{"hidden_size": 256, "head_dim": 32, "vocab_size": 13555, "qk_norm": false, "parallel_block": false, "init_std_qkv": 0.0272, "init_std_up": 0.0272, "init_std_down": 0.0272, "beta1": 0.95, "lr_head": 0.00817, "warmup_steps": 200, "decay_fraction": 0.828}
MLP neurons of a small language model. Each row is named by its layer, matrix (gate and up: input weights) and neuron, and shows model dimensions 0-127. Each number is 500 + 40 x the weight over its row's rms, rounded and kept within 0 to 999. Numbers have three digits each. A neuron's up and down rows have the sign that makes its largest values positive.
After each neuron's rows, "fires on" lists the tokens most often at its 100 highest values on Wikipedia text that the model never trained on. A number after a token or word is its count.

L5.gate377:564540420538443503571497468514503480511453520446511505448495509472470623540520581591524529492513444466543491464549545552443427538472523518394483456489556478458538514543488479434509506518506478484554522531499487590527472491489449513537423472495518546459538590471535505506591577544496484502514482520478465465424454505583496518441477504490513570454478526513520490516499520509513505554527
L5.up377:545466509541498438509428495495467530457473528504423465474549454438493570515465589599467495489483460471546398449477496457478544517495479578500523582547549424422448510511484508557521517481490517446531452502482470567515436505556491502519507481511488524481510494537593559498530509476461503446480500473535483547452455513528508370464502473450511500454498464514504555369464492456550468510484
fires on: "–" 42, "9" 20, ":" 11, "-" 8, " " 7, "6" 4

L6.gate616:436543477454525489478517506494574500533512393450508497467524543503483531517524536503514519454507529482467557513434493549549542510517536475544499505425526506438469451483503481505543512488433577503429510545486543509497516453444467542514477531457422581564453442489497465468482522504477464526501562543500529548493526481491467489433480511519497533515497570533534547511526472503528488541490
L6.up616:474502486468624484503481439561452516498479509515487469484639459568455533577516487485471458548465527538454487458508472435521413527558489524476513450540481439498566499540508568555474488523438548475468510531460413500512560475547482496464582490511596473483495506529503517472530593519503492517521510522547436468400498528516541529555543500423533536577520539477507513499468536443470485450490
fires on: "\n" 39, " became" 22, " |" 6, " was" 4, " served" 4

L7.gate393:497459509501459571543463538503509508545527478520555548533523555428494565469531466502486491476569515527536521499504572565478525518483436534500511414514565486581558469474539577540503441555492505483507474481503530473495535408495470476540460474461489453431616494472509485542548389471533519476595473550494483477421506447552542471505480516540495440406483426541499508502523537532511441470517
L7.up393:485448522440485499552514536588525523517514462582576432443495495521545496478474484517567482494528508419565465496509495463458499535509550641504427453465477455474621474584498545403539558483494531511519526514497540561499443593585488563490483472471475472551485499544507513462520525424546533515472456510461507504476440498469538510454519533528429490455506486540530535420463469465546545504508
fires on: " is" 21, " such" 17, " those" 7, " was" 6, " resemb" 4

L6.gate390:526434570423485491553487541549410450442485516414487510508499476529457524516464501525451464514506416535505536500540418521443472436540515510463505385433492469522477506530516481500489456459543544458478456468540463528569542547437492487445504578402507434416459511488447461494452492499523500525530450509417437564464499496462451454533513525503446514521489560528535511583467497470516548434522
L6.up390:477491515464482562555477494545481486442491423447511551487501443571552566458467472551494455455514496559558539524498496495441487465549549567482476468408474489466510482519527475485510573581534505494500494530477478526518537507456498494442528595381520481453523468510515494484481518565416375532498488506519478519488510503485529502559482533503443469540454562518587541552492475481444461508553
fires on: "==" 66, "=" 28, " its" 5

L9.gate246:494502555538543483528530575533491587532454525435556523478435466537515503499505521554508481528494435440563483491545466512516460485481508544502538563410544468591556507464463523514439565529479478426457494506472515493513552567502577516616542521547503528482507462462462518472435481489517510462511494470476462456496487479467448473482467527527461440448491491537528503498470539568451477470512
L9.up246:502544511481483482530592534432562516453528473435435520479523441516486520425555540460485534527442496459517460474442498464439461477512453476484469528440562482520546508574523537413484530495499479439412467547493507577487522528461513564486503447560494475527447491533507512531492482497509479435565508515525467500485550490458528397516556497498505476470495511546439540550498531568470531473493
fires on: "9" 31, "oc" 7, "–" 5, "5" 5, " Short" 4, "2" 4

L9.gate542:470483593592392494524481499419471486555544529574506486512567512420533454571497545501620558537542581538535468429525494514527513448508543490451498480500527480520520383493523542510572456515468508494511502450463486504520490512493475476472491472506538542508470474564579534598495577447556483475538445487460481575539469524493513462549487513494553510532516475506526474588525510506413530485499
L9.up542:487411511496489506479532478429500448481501489440395512504521485469457495510562453527538478527522491467546511413457448505479511514428513498457489498414482545492519499440492517551466500534509500528490495596465480489502449491487493516445502523486474597456558492470478536575548498492528484473526510425472448592505475572539462464489513468477497542404445430485538526470534493450445489509477
fires on: " t" 16, "t" 15, "T" 14, "-t" 7, " int" 7, " att" 4

L9.gate434:437444465447506512492509509513494520424543510497431506548511518469571482581484544475523499494534468485513594517463461486548485490462521552537510509526516498463484480539488526479464487488469520561479450509532520505544589580467525472499561522466516478577458468527451585551491558467502433564469497578549433582513633554390487467525512600539469452519518479491513481531418477468529471497564
L9.up434:477532514461469482494414499533469491462577599484471498496483457531549510488432476488531453509542427496488576449374476501506486465507414506471525525469476549486527471539418524503517607484548542501474571523559568449516526538524471515482473541467499485462510467563568519532511566577573471551486518498533508556526528524431464483456446555510476483490539506549553487463511433520552476627510
fires on: " well" 27, " they" 12, " which" 8, " the" 5, "5" 5

L6.gate180:550459509539395508529520537550472485463523483493518493491478537504420473470505543528483514455460467491466527475539445476524508540420501544517527472429466503468455504481510519499499471477505508379589513488498513528509542452453457440399509570426478458496495539473477473542459482483469495493532494419520451475460577479529446473489447474473504428434543468492442523515493521477553474487491
L6.up180:509540493507508511519518508487534469658498520518488462466475473586495507515509544533424491503423498504454472410581399490429474487469563549466467524456451508427563481493517501546491572479502522516513492452523551456557481540428506512489533383452482484527519535566507460463451487459465435455521469446464483534534489485485424504490496489440494483551557504511501515516556495435535452456464
fires on: "." 96

L4.gate367:505438464475482523499445542527491572495482549526513492539523546433534544458497554514478490500467531561427522498507495512570445492582540549533506439395533513504554470551476440478517487508510589494541507521496481526578470505505493473484519463497592528451446491584474513453579499525520458455450564475463410548542451520438536549474548422561501517532459516488506437558517567502460535533487
L4.up367:450450427423462535566489536484513566532493540505486534526503470503565480521461453419519458485523544519516499547506462515507424502653542555439534466528484503510489483559443482453491542491494540501569551538522457553504465479521463461545457531521469494481389509560491485493547516481506494475531562527429416510555437522427501528512478582527428521442462524487498437592469518483447483492535
fires on: " of" 41, "'" 17, "'s" 10, " its" 9, " their" 8, " in" 4

L3.gate0:492511594508541480548489494521407475423556463461491497537472452478437502477486559600482517483438502575516455546528534469471510440444537519508566465490536473521494631467508518456465498487504511485549484510551447485535473500445464513463467468440498515505522478425492533529459461497466542505474490494538563495515493458518487505451463505471550549526514506527474447509492457474460443423501
L3.up0:512505523492482482551519442527481509451468517544481515513505479501511522429480544578536493468553468465492542568544530515486473457519517497518605506527505459482511511537510489514456532507497542496511407582553495470491492450410517466474486496548476540484523543416547551493527444514479539544446514486448488451484435608456471542439463535494493549516473519516541470497408469498503513494575
fires on: " Best" 20, "=" 14, " men" 11, " sons" 6, " Winners" 5, " children" 5

L7.gate634:594488495496483522523516507618469555464455516479597429578488393538490504474550498475451461524509434462464508489522449439480471555511581521515512524553540552475432457471548463505519491561455517516442550565552478550492444438446462534475513463485496407524505481447558473485501578490520532498513509514532456500483544492488557427477519522475518457526504499505483545471463539481516484513468
L7.up634:527575490521478506421478525462483524501500504546470522500527356537479503490508600466469505485494409559472443496457506495503437480483507470501467572557547491518453472531491526479481430467432528551365467487535614479481483489535457469561503434503526445523587489538546511483449436521458498495488473552541505524470520487539466500522566479511519556519540475492518541462443505491487554506506
fires on: "0" 32, " on" 17, " On" 5, " United" 5, " IF" 4, " of" 4

L5.gate20:524583482483507508590405446464488488512437472495487485549570434528519517490520526506489533509486530465527440504516527449425547533530511469446493482486496519520546624498457429502499553460473543473552436548458471551487525503550529501469527504504520517497402483474458497491467462517430452509465515491479455463516439524521517497476534469480490397430501511527430449440549473520540478487496
L5.up20:529532561488507605576447466534467521541499547454496493469528522457491524495492469514553519515535599538482552444579492491529528536499485467541427454500483529522503513515481447434457464444476457472490483555448443492529455431492582476481557454498543456504492517470442521451431502492540506540487493543481555465594406516525535539485560491432553467498472452482525536441497505459447445539457
fires on: ";" 21, "am" 16, ");" 8, "5" 8, "on" 6, " Man" 6

L4.gate644:477525474537482468476501424523545479539453554521457421555490508555487492557434500441463474518539553525536536505454443524494457484477494568477591453484511445520492505476513477541551445477475503464535491421517473476526516480493503512546476528534445513444498478572494452524509518445428449461545490462465488497521566549516424536517490401546468491548450512516525481469521551465456482471449
L4.up644:562517495518428441516498471500513491519526489475468395514456428527538536591507509481459577543467477476535540575557439544481505519499548536519566464490548470491494492527439499449544533531481518501482495437488413444506467535498446509622447534485444533492499535475474387545477524464487459466500426508458463495564549463484494557454494577524498484505453513463481507498518491458448532480470
fires on: "." 96

L7.gate541:533488506419526441487547543436470506451543463493482493492483482452461520425546499496432553476410493531566494422583477555443468523446426487477504492386591523471503535496452463496489536538508476435484535579491519511496439524530541513535472500483564508446476458509508507525396419490508532472525498518487485498460527453513503476447501436511447428522465525467469469453501447497515521563424
L7.up541:549518447420542449500508545456496513530493519560503503576447497449521458457531509523492469500532492544502524515496460598529606549526534546548527536522473525476499459481450446511562520553530473457527523481530473484582559510548526417485521498514511450471487549529429586457501571488546589505511507506495494535533479499545482564533521500465451486570521499558487523451565473480528522536538
fires on: " first" 15, "th" 14, " at" 13, " third" 12, " second" 7, "second" 5

L6.gate137:518565529425505463465461449450533459437550522488496527481448558443557471476517496418519442507513486449498507567497524489458473523508480596433462517584510533490422444503489522541577520468494473505456540511489477482527516506492429480488500485473497526505530437448482527505542498499485579475517541412522484521517522561480467549516522440549502527458571480502498462459539528473479505423588
L6.up137:444589559489518482541452478456463515529592508546495588439490520529562517472524552491537462457505480481587539475565428457462593582509401481474492447556476566497462462491474519508552498467496492517492562572439485508494423473491526515449507551454492528414491471531451442508586525488527493526514520471493435557529477578415477475464544517498493497521513537462461558485487549522508429522552
fires on: " and" 80, " to" 12, "," 4

L5.gate600:478493456420480455535467548451507496491521508478548529518495481492532530504492522550503502501522496503524465521468443508447512485490523435512536558432475454566521482437413483501505520542558553503517469528615494487482552551514476480579470464517481489511447541461460462550479477388505511521481511556461499514601579480488420518478451567532519464484476476460484535470491481486449562520548
L5.up600:466560487468518474534554529557535516458509531533524398539495488552572409468505465446478487478481486474509411571490511563485475543541466558523545473437579484536452415493543515557416516431505506551489476622506493540517508501455532535503506486499461462528509514517483513476491538475577521528495497577480494472500512494476477507605492499529422515532572438499415540429448488521524514504505
fires on: "9" 14, "6" 10, "7" 10, "8" 10, "5" 9, " |" 9

L9.gate322:482491545505502476519503508514477508476509543521460458431567480549501542538453523510530464516393563556460466507491490525552523472469457488434478471455500548544532477568538452599542505454422470523449529491526478528444495508524524584479478473499535560479588535517545461474515472437498427468462468509458512500420505469481469523541524469499526521531544466503537427499530531534491548507591
L9.up322:555568536460437532527496476490428494485506554502491547489465544544509518534497490490524546486540480501535501470535486528536469492514539514464558472453484535534426447477519493528455466490513497490475535501543510499526487503500491403526479445501579484518502525502546493447471495510524527495501501461492485517512475496501564499548552465557542596519444437405518447486393503433503565564557
fires on: "C" 14, "'" 10, "-C" 9, "c" 8, "-M" 6, "’" 5

L5.gate126:467430456538452496445464566485458480481458541513549500446560583465493487499527521403539483494407523509505502441449525427436482476522464514417475516404485527487517479533464583502553508501550540522442489540537496515476509453483477443478449470522554476463517463551549586498526491498474473502525490543491493456545540555456435524565545460546480454465494424508409405483512502502488554483500
L5.up126:434449461558469512456440519475529429477410417484514509473498514511442497572547536465528504480486478514550458515480504530440469501502502588527430529501498476544508484560440512496525472513479505509425435498510543526443521435521499452521513490464556506457464512534518596408495563476488489552525480506494489467537488451431533538516454501438409523510504494476467455447479469529485531473506
fires on: " of" 18, " in" 17, " studied" 5, " from" 5, " played" 5, "," 4

L5.gate451:433549519518455575544464567441547542544537473470470516477554554492408481492436462503507478475464523457513560507550568527484548559531511523542484560482522485481476509489471495467510437489494483486516469517526541562538465505544445481456500580564552479471485517500539462464504513522512524469536516503468481563531475509534556464514546513518454503511513534500551584408494496520493509507414
L5.up451:469504510553501527536458477506547521461484589487488486516510568508488495481580497396557491494449511420543516498486439548525473539549475474541524515437498475462483587477520511491486414437432486432550516476436507576546453526522468459463541472531504465506504526487459421436533518568505500443510529493426477469474532576550461472538501556508507436474512486492503494464408463525543374471496
fires on: "," 63, " and" 27, " as" 6

L5.gate26:453601457475437447558522545532497459556553489482499538513535455524559526489492469503542469511543475502486512465413456578481518542455550543493437495451510532461514526498520446463513480515426534531454495485536422573469502449557552501519553470481508497531480543506566465483563508487547589573490513509537505456523482504534498545508461539531482427556512483541474526531500473539527425521476
L5.up26:456581480521496532518529499485502482539570545531493515454514482500529542525527533496491513490515469537426567538419478517546522596400496521492571491482518550563453545561534505479564504536461508495441524518460482514479516487484509433499505445557533462509498462506480493486544434486539509541471523525557454455540479510534465524461545482471445408502494510555529486462458509604522483573459
fires on: " United" 20, " at" 12, " Pat" 12, " At" 10, " of" 8, "th" 7

L4.gate268:461549436509459491499462521464508473473549508531493498447469447513489450560432503497529420530464569462502505590445540484511516449502481568520462448447564469481471571484467503486519492498508516480508543525521553594471448501509465511481480561490494518518547435427512436450584469474533541517512530477519550459534513548507476487578602507532480508428535521532541466452548503519536538523542
L4.up268:469553506540501388500484508507519451529508510534535482454513508469459455479480501472474491495572512513516495535496530406531504571506494488568490413508491540466464584489372459450513619402519549482503522539514508528458505507475512439502493528520471520517437454466446475494474482493490486522544449459534528471529418577501464488502556511454488482443494592539547491542496533453529521518562
fires on: "\"" 29, " un" 27, "," 9, "or" 6, "ar" 5

L9.gate7:431545546551488456513456482473522588484488404481515489502473566536523560509416447497480498508476529499448564453532504508528510490455566509464435467527475498521437492522499505504502460450486446480528480485542517561501571489471416539551538499502548553504423445471491619462498534505459479424521498419530466501506499534497458483517557469469522493505458459487499450546470465454503527402494
L9.up7:491565486503436522505475502478514531499469470508489470588435430478500409513415589424579504518554526571499501557507536509511576530552493523532495534508480510565464441488526466496559500451481540539505535468464463514461493490460471435465507473528490549470598465494448512570485511567494524498480519538510434470535472525534523470512469503507555513462499516443380496464523513480521485573585
fires on: " +" 21, "/" 12, " &" 12, "." 11, " −" 8, " and" 7

L5.gate173:604515481524463493491560441469496439496525503534507518512495529439505526480492521520505549505444473481518526482561502488553547502521573523526515502402523467513495481586443454433595497551455488497542505520462512539500434477444520539453452430504508548563444452555503514482495514481478520503492524461576482464481442457541517540485485475577480509510520524455414502445479453489464475492455
L5.up173:560510521509502412561528470474462488448512520537516513534571514465539479460510632534499553512411512535529532495498465470524496463429435494436486543457541476413598505513568554549517524530543456538514519576539455512494425438517503514475522511561562481507515506504536520522540518516506462474446493498533528478524544501400496465495502493489520499532454508488564440445453503494431541464447
fires on: " " 32, " first" 12, " career" 10, "9" 8, "1" 7, "7" 5

L6.gate240:490465494549545498512424480436560492464473433490523512498467503496480455567506519451521525497465504526507542535513471557547433510523518470506407474452482541458445481502461501578519495549494469539410425507484443491514497498457471486568433419537539508500518536537554605513474540548477478542459479526478469526478459537486514488589470531600470464518513546537487494488541428551457523505521
L6.up240:512536496504390499581437503439478493547580485469521490491491555465476468523551453475521503501486521519469557522465532483501437518505552521513500506506496525542537417511525454546484492508500492523551461525550484430427468522508555447565455447470517516481538483484528560442619531526537495426487498497498502479493492506479518484517497512530510464547500466463516464447539477518449498472493
fires on: " of" 69, " –" 9, " from" 4, " on" 4

L6.gate165:577452612544486503476408487553542443486467473423484440558531540565506483516448480487419551516518469539553531497536456445524485501470461530547535460448509454502506514488486444466513523541500433447539522507491426541520481509463534470507456519413483521502509544495498483490550498441393560513550522466525434476498519482517394446397498446534523535521473540447542429550486543396504513539553
L6.up165:559464543532514514477466456516570449513551409492514487514489555493493509534513466530497532455486590516539573478573421437516521555491506556501560490462473514425476500538475464481477529501533518481538450474495503517509542522526489436469544481444494531490545506452491470492501530472473499473574444466571408438452471576457508495464453530524565529546487524469514511500573511438491448574508
fires on: "." 79, ")." 18

L5.gate422:478543460432450432479466570454436473504500436578495509538475470457545540423540528430503445580501554495456455540541479516485506479507502511499544525360482520534493494484484487432544543531527525524588497467570484528525535536503517527460478585499513472441515503502534511594529514420491617545508506491515499517489462505559441502428481499442442468498554489498516535499603505495538517517488
L5.up422:478520526545451413509510496427455554518538470514476560537518484528486443470509511432556493509559555465476473515538542469480547473534411564516495512407479513536553494503481479500531454460556516492529498567568520537540481460513444468534540576477554505465535536511514469479476482468523602522478499499529562503503485461507517556503479491463492505514507498501475496520638495497493478439482
fires on: "th" 34, "st" 11, " first" 6, " First" 4

L5.gate171:559582541451509428589504512416542520445450475456557481528505518530524489466546552575515540502590524499523543568523517537476522505527446493500494579507616533524474520512550447496426545501431473533494508516526539525493475500495507477520472527519481531555492550462475534536536479507469473477462577550466524520469419492434488439442504498500505488510440508490591487519424432528530509506498
L5.up171:527514523456577531533535516476496473454483548483520435494485541531509461487566499467552513564527507478531450557498504522495490503561503547491491502567528524596496560557512522529496494542510526556535496500547503483509513579468563510517554559482417498533546483481470535483508562561460498537478528471473506468567480445527551464579478493560483472419506485510530512475451487527447527461491
fires on: "|" 46, " |" 32, " " 19

L3.gate522:472493502530436486500539479503594491519485489467498422503487542510498492535480553534440516474479486543558524488531409537436459512568479526525513447466490426529461493479499537466508467466483540427440495470538437426489502485471495514510471458500407502353532526483463470521472545514420554529484503467439427532494488435519399472461505459567400562480447548529519524563486463445487472530452
L3.up522:524537519504493426442469467559525487485499460504460421531515499543515496518477569487490514433427568546532446494556480475483457473522513491470473508453510489458487439455504522451541477522505522437550445501550482471514524519517480465543485462499426498375504524473463482496491549470456488534502496513509413485533509467574393526475506471565452544454442519520493487583458438447504457557500
fires on: ".\n\n" 45, ".\"" 12, ".\"\n\n" 10, "." 9, ").\n\n" 6, "\".\n\n" 6

L3.gate634:444536454482473492499526560427443478494410473465507535522520525453559521471431561579498526544539550504516438484493460507549488453507552533536507508470491504527501503534546554478552492516478493458556516461509557523470480491462542491429429517501523495523460489501551484474529568450491504508487538582441511459470451462471542533475454514504534483563479444514518466542454515488499556543492
L3.up634:545543454475452414545465434467479523507473468528474526478494484466490516558480459578474503527483488543517525434465504452463506503452518486457520533495459553473588477479459476486502556490523482469513505507663482491487484490564503466473422524537504475572512506535507474546488455441503417510562518499490498575545515507448527560484475493495517542532487424527462514515519500409533474419471
fires on: "1" 73, " " 8, " du" 4

L6.gate599:536485479530540449458500492493583527493404498502515578467510503494468501497452449494439551532511519534443560527481453588514572528482554495492433439420530453484518569515451501549518517463595506457528471511498521508515450526445457521432466539410499501534438486504499457552494539422528540514449451464448407518536516501550501508542425510459452440503561454426537439497441458456498517503481
L6.up599:521513440536502572539470486542476523506473447603485488482545433555520573514586493497504518483482486498467451535507498524538482459534474568562500464419517444475488525547479472440539534497496485519442452556502503477511493522509495448513534573537504472572457502538463534537464530511541450505507539497469452493491489512516457499391512505471510589470453576449514525494526474476514507455546
fires on: "==" 47, ":" 18, "9" 6, " when" 5, " the" 4, "=" 4

L6.gate663:492484558493467485436523541449497544539503469494526506531521513535476467502458454509495542511460482530449519554511497587460460589510443492521515525408540420434557445468466452444549569486498511535436533492600533531566526506502456539525407447485479509489515558540447477519489511495550548504468492450534463471534523449483483540417418544549503454541454565472475485485428505475455567473526
L6.up663:495508513501434417381503506502491571541504535493535470554559510570473463502438431505476556498444493502443481507490544534531505551465494510516475426495519440475610529474527491445533539580469525547454511520601470490568485503479485536484472459429512546559468530500550497554446509505530491519494498452553516506510476435498509549528459535540508511566491469556416486491496536530487488452529
fires on: "2" 21, "1" 16, "l" 9, "0" 8, "8" 6, "9" 5

L5.gate235:536544509521577446446493497468514486504539501507522568499466467513523509478411490459474428474473502535540475530490454424546516527551510492534501531520429527526507469480514448501511445515448489466576522498459523526500430441499524474519510522455553524477556477570478487522477532504526525524532503474504569430433600484524421499468509491440525501542533546491504463491512509443438463515503
L5.up235:411499495534505527484494521455471434508456505471503583467558558558517561478443501453511451446524402521524499518555395525491529594523565531443510488548468484557461463519567442529555505482481461558542553456468496481519487485477493521508527516530514499533467548513496471483501492570482448552511533515444470408459562505497439444465527469487502457483545519513441450481428503531482452504573
fires on: "," 58, "4" 6, "1" 5, "0" 4, "9" 4

L3.gate347:549467423495484411482528542480614562518522591522437478472522447479480487504492492532499476566438449514504460509571558577428441501530555497516498557472523468446453499501479474491569478518502494490506478499577472407488544439514476470500423454391523533508445528546407539496427534473523465463514521487501498525474524473527531476462487546463535527489550504509538461457459542544460530456508
L3.up347:516549458515445467485524481517543510565526417496501472454504505482559503505462498501575499487470520475495511482470435508510496544490574494507505554498468509512517497529474509452521510474477538522523517494524531494482569506499510518537544509573497494451503422441513432582486475525536500525566483443549525522462449465499537536471490538583449459487511489420470425556508510515545576467478
fires on: "l" 53, "oll" 11

L5.gate61:510516515467514497466448458489476533448495403447537474490595452462465527465471589525525496468496547522469593476426512489538433556520505536506498502505464455519522543567538402522534478525498521464490453475505529451520525485534449495487492484526501521524461471492415497477503416530483436522530554532437513568501529510526422516516533406542496458508478464567491536509475510513465493455521
L5.up61:481540501537512486545543496491462460482461467544598510507544484473490454528461538503472560519494482511541441465484498476471464549547499505502481472541486447472470480512463486501469550544559471428506544542465552555435496507545517484481585488431479491534475545507446440494459490475578382485614486552525498528532476531498495489596546476502460496443458509462534558574537521446499426550510
fires on: " were" 49, " was" 17, " |" 17, "$" 7, "|---|---|---|---|---|---|\n" 5

L5.gate307:533479448576526488513559454496444507473489444493510453549452502522555541457467463481509406554511557402503518460525454485476435464486519462518495512450508408435539537523478488437469510455518459531492491446463461557432479525495536475487532499397501470509564488476532524444541489485487526428455474456503532409458521558583506499510505477504528485505474529499500472550478594488542477539568
L5.up307:509507543542519504511507509406510545488477529524467492477468523472532548534510484624517502451497554470525463447480473506506454454496575445587473494465526445497445502540514550528516590494515495436506491441506422479580511470495442500494449536550440444498437512473447475470582525598449475500445543500549595546474500536476498491491516495507525455522486476506486480512473508402517503519552
fires on: "a" 15, " un" 13, "ou" 10, "y" 6, "ose" 6

L6.gate59:463448476526434503492459523485482477443448500484499425601548482492517538489529495492485472523487549463466520472454447440524511532573488517458431483513463456513527497488537510601483491538452456532485547540513545491505551548474484459435512538485461544551538483479460478457555499569531492588464578499467460487519533502502465501499550415490546576448513476489517577507494561461521483499550
L6.up59:554412510424366537514379524522426463517470493473422471545487495543491558545480514511584497483477477524498554488488498524487515466527505519492486514553506416487499522428473515513488515509525448579529490527436541442525542555429503477457480534502519506420503498488499523466567507544516460579436453501454495502511522488542476504453509506459431602475550450465438605506487556486484517546577
fires on: ".\n\n" 35, "." 22, ".\n" 8, "|" 8, "=" 7, ".\"\n\n" 6

L4.gate288:426430469486514432509475537433515518486499504534473502544487517505491468504470444513560511513489533493492496503505503470530491511460484478514408504572494636520419502420408484530515491442453556464537498437467560511473427513463429462486584504520493419478448476482481520558474456588494539468398532528450538462550502508469417508502591417559528505457542495504510435478481494504524533443503
L4.up288:498485493522529498480424533454509492507565549569435545519398511516463520482508441454486419486489472517515580436562546473527454560506512529498470530497492589584519566531467456482494525551443527523537490522533510459545396441530427523505505442520519494477482451495443514524450590517492472572533471454497544488548570564528441485459537509476529498536503460497494470454514485554502479461408
fires on: "in" 16, " in" 15, "," 11, " con" 10, "up" 9

L5.gate452:507507485499465470494542506503511468462493454531510481475502502494484444438533510534569577540541456528554566501449418470512523488518527511426473512509461494569538541486491487578509485486495516491463576499522458519476508492407491582469477534558487598552549435444522523494443540508540501511454457480474489450478549456529465529531472411510467458520492538490504510437577500492494523538498
L5.up452:512448498495404503512479477482440524508508439484479494494479499442510499536529492459544494461473475441464525518508425510510517504549474483506498516476484482503420565458457384499476498455461500462495517454469497470505488432516497494515477467574536459487487507571555513558519483562489535497435519550510500447542482444552522548528524441547518443503514449430514472518453511452412534516494
fires on: "\n" 17, " to" 16, "," 14, "|" 12, " with" 11, ".\n" 6

L6.gate29:483489530521440453464518419480565467495454506441520499465584472533501447511456551373455526516436466441527538507530490512496465535544536517534452518490489498496443486497539460536455505424439548493542534519487468523536542489537474517502448497485540511513533484546481464425542505500550514419485522483490481492552522560499514487455508442570473487552534557508477519480484516512472499397474
L6.up29:467537562459446482409495455459593532538488523468516557485512517534506518490406502415510485497493524340513538472523517523466485477526570463510504549528485445501503552505541453513528473564486508484516527529498513467533430531500546490507529440538580483497584504503522497525484450574498468419435550469467491489530552531557498511536514508544509474447535484554538553405492544496524505440467
fires on: "," 44, " and" 19, " (" 9, " |" 6, ";" 5, "born" 5

L6.gate377:636495553429551533534530516469510504450469545475536524522604506484571470463537559486501504518521507497414503525569453521469486509480551485461488531516568544524504411654484437490476493532499535503526492473450524458521481520513521513480469479523508523533547499545504452418405541423399488536479461521492529460522477454537544491450456484529543498509517521517460461559541492473434487542485
L6.up377:557557554501497538490481457453515493411492554548418498473487522530573476451480474542555533505511506441509551496515486531452448439514535519462519590547539527592531398579532519426455510465485550472487541475453543463547506470490429471495503526525514499548481508546547419538453529465402491498568502491476452460495493455550544554493511485540497540487534496506503487543447481476423508504489
fires on: " " 29, "|" 21, " opp" 6, " exp" 5, "ern" 4

L9.gate72:543486431440540493479525469551492417491505511553513487429451521537462476550512507542506522485528483457534446494488458488552532459566418524479472446511567521485523523600489511562538507461506549549497493435497499525493485496444517538434461482452558539550529486463549434480519497462517461478537547522440514453508413517486530544471489575508484486503533480492564534568515497577552479581574
L9.up72:597437516505496535529584504503523453547483475535518557486485562554533479532538490505530527504450495457457483475548455451482497514522489516563519489501500523517536480503518484503514435522470566489533499542481493548582500496503483549506504525486549575542525489515452461513560485582521460515534560565440460539533523462442477522461493492559466482557478527458561514590454552489506516538595
fires on: " the" 43, "h" 13, "c" 5, "'" 4

L6.gate397:488525467542554492462476429515541486463531519514428492430449492532557448537474548534481444500481523500489546502454471539498507501488510535475499529499481499512479502450511479537494466487507486449503524467485460477477483504510440556529444499467497578523469489559507486520496557458459476405498484409536521469477473555491410516475491450501445485598471552558498460500502491527410492543461
L6.up397:570472438522488464510533477490546397514455476468487464562543470457447550509561406539439491457521496514470538480565378470458489543550506492533525435459508512449442472495474545519498485497523454531480512463559421503554490532521490541526497421425469533483402532583514516535484569476476498511520503460481465495530471513421497524493409495536459470542486450486488523523546441470472473479467
fires on: "." 77, ")." 18, "\"." 5

L5.gate338:535513538463503532561425464583442477492475455511468472622487548471421458419473456458430550455487524513455489471493491473468493512485540506484397486525506572496463458549473443547493454487531512504534522476541491435474530483497423409475453587488451484509548484506447468496484556435462500515535486528476456435538519473436494490529452477530465555504504527503478487516562402574518471485574
L5.up338:533553529433491513466471510553439596506398513461454452582463499489480459565505601476530504535473532589487475439536553528564442491516524538475497558504489426508498468542506513589546480496533497490476483448459490548514434503526462502500475518490451521515545476523511510518449544524517540473467535555530460461508614498488479545539541457451459492514484493491552478496498535455505500477528
fires on: " of" 29, " in" 19, "0" 17, " seat" 4, "," 4

L6.gate539:548494479535494423487518502487543489483437524528494551521509518448514411506510463516490490536403495467484533512482517478451481457409534403490487558493446497490463452517476466507450503549466556471411463497523500492472434552544453533550425504464438483414511441481545523475457434485572496484467545495518514579583481457529502457474580488504462461480426526557549583505527506446456529434526
L6.up539:578506553492442417469513450480533593572528492458533503516491506524519467516464585454506489532470477506436502497456486502564582515524537432481556440499485493507543515513529507476489509447519465481451536460569522553494602555467475461552440540465504444454541506497491508477513511561445580435568520447503524463454453462451573455450514425559583437528500527553504567515506511566479459509512
fires on: " L" 35, " H" 17, "l" 10, "h" 4

L6.gate606:597448464459479528470448518534569541534437511555472505526496519596482509424534533482499496549489486550494542479445466615517540569533525505492513470501443584531484515428440456570502514551462560434523476536524547554437501450484537501501557496432563514448514468473527525441484549564477481479466497479467512530486531488535477480462503515564480561530482482512490518518504451427538518518450
L6.up606:482527535502474479533433472458489444528475493527491485568501438530539445495515523592515563493521451533489399399525461504440537525502510494543477439486493552478480479563532570520511491424535467494502524399460567472499553512480487551490451375491495513503494531504545473472485510513451463459505501546441475515436568510542456563525458443549508526498538497532492471505469535469489480476482
fires on: "9" 21, "8" 11, "4" 9, "um" 8, " of" 7, "0" 6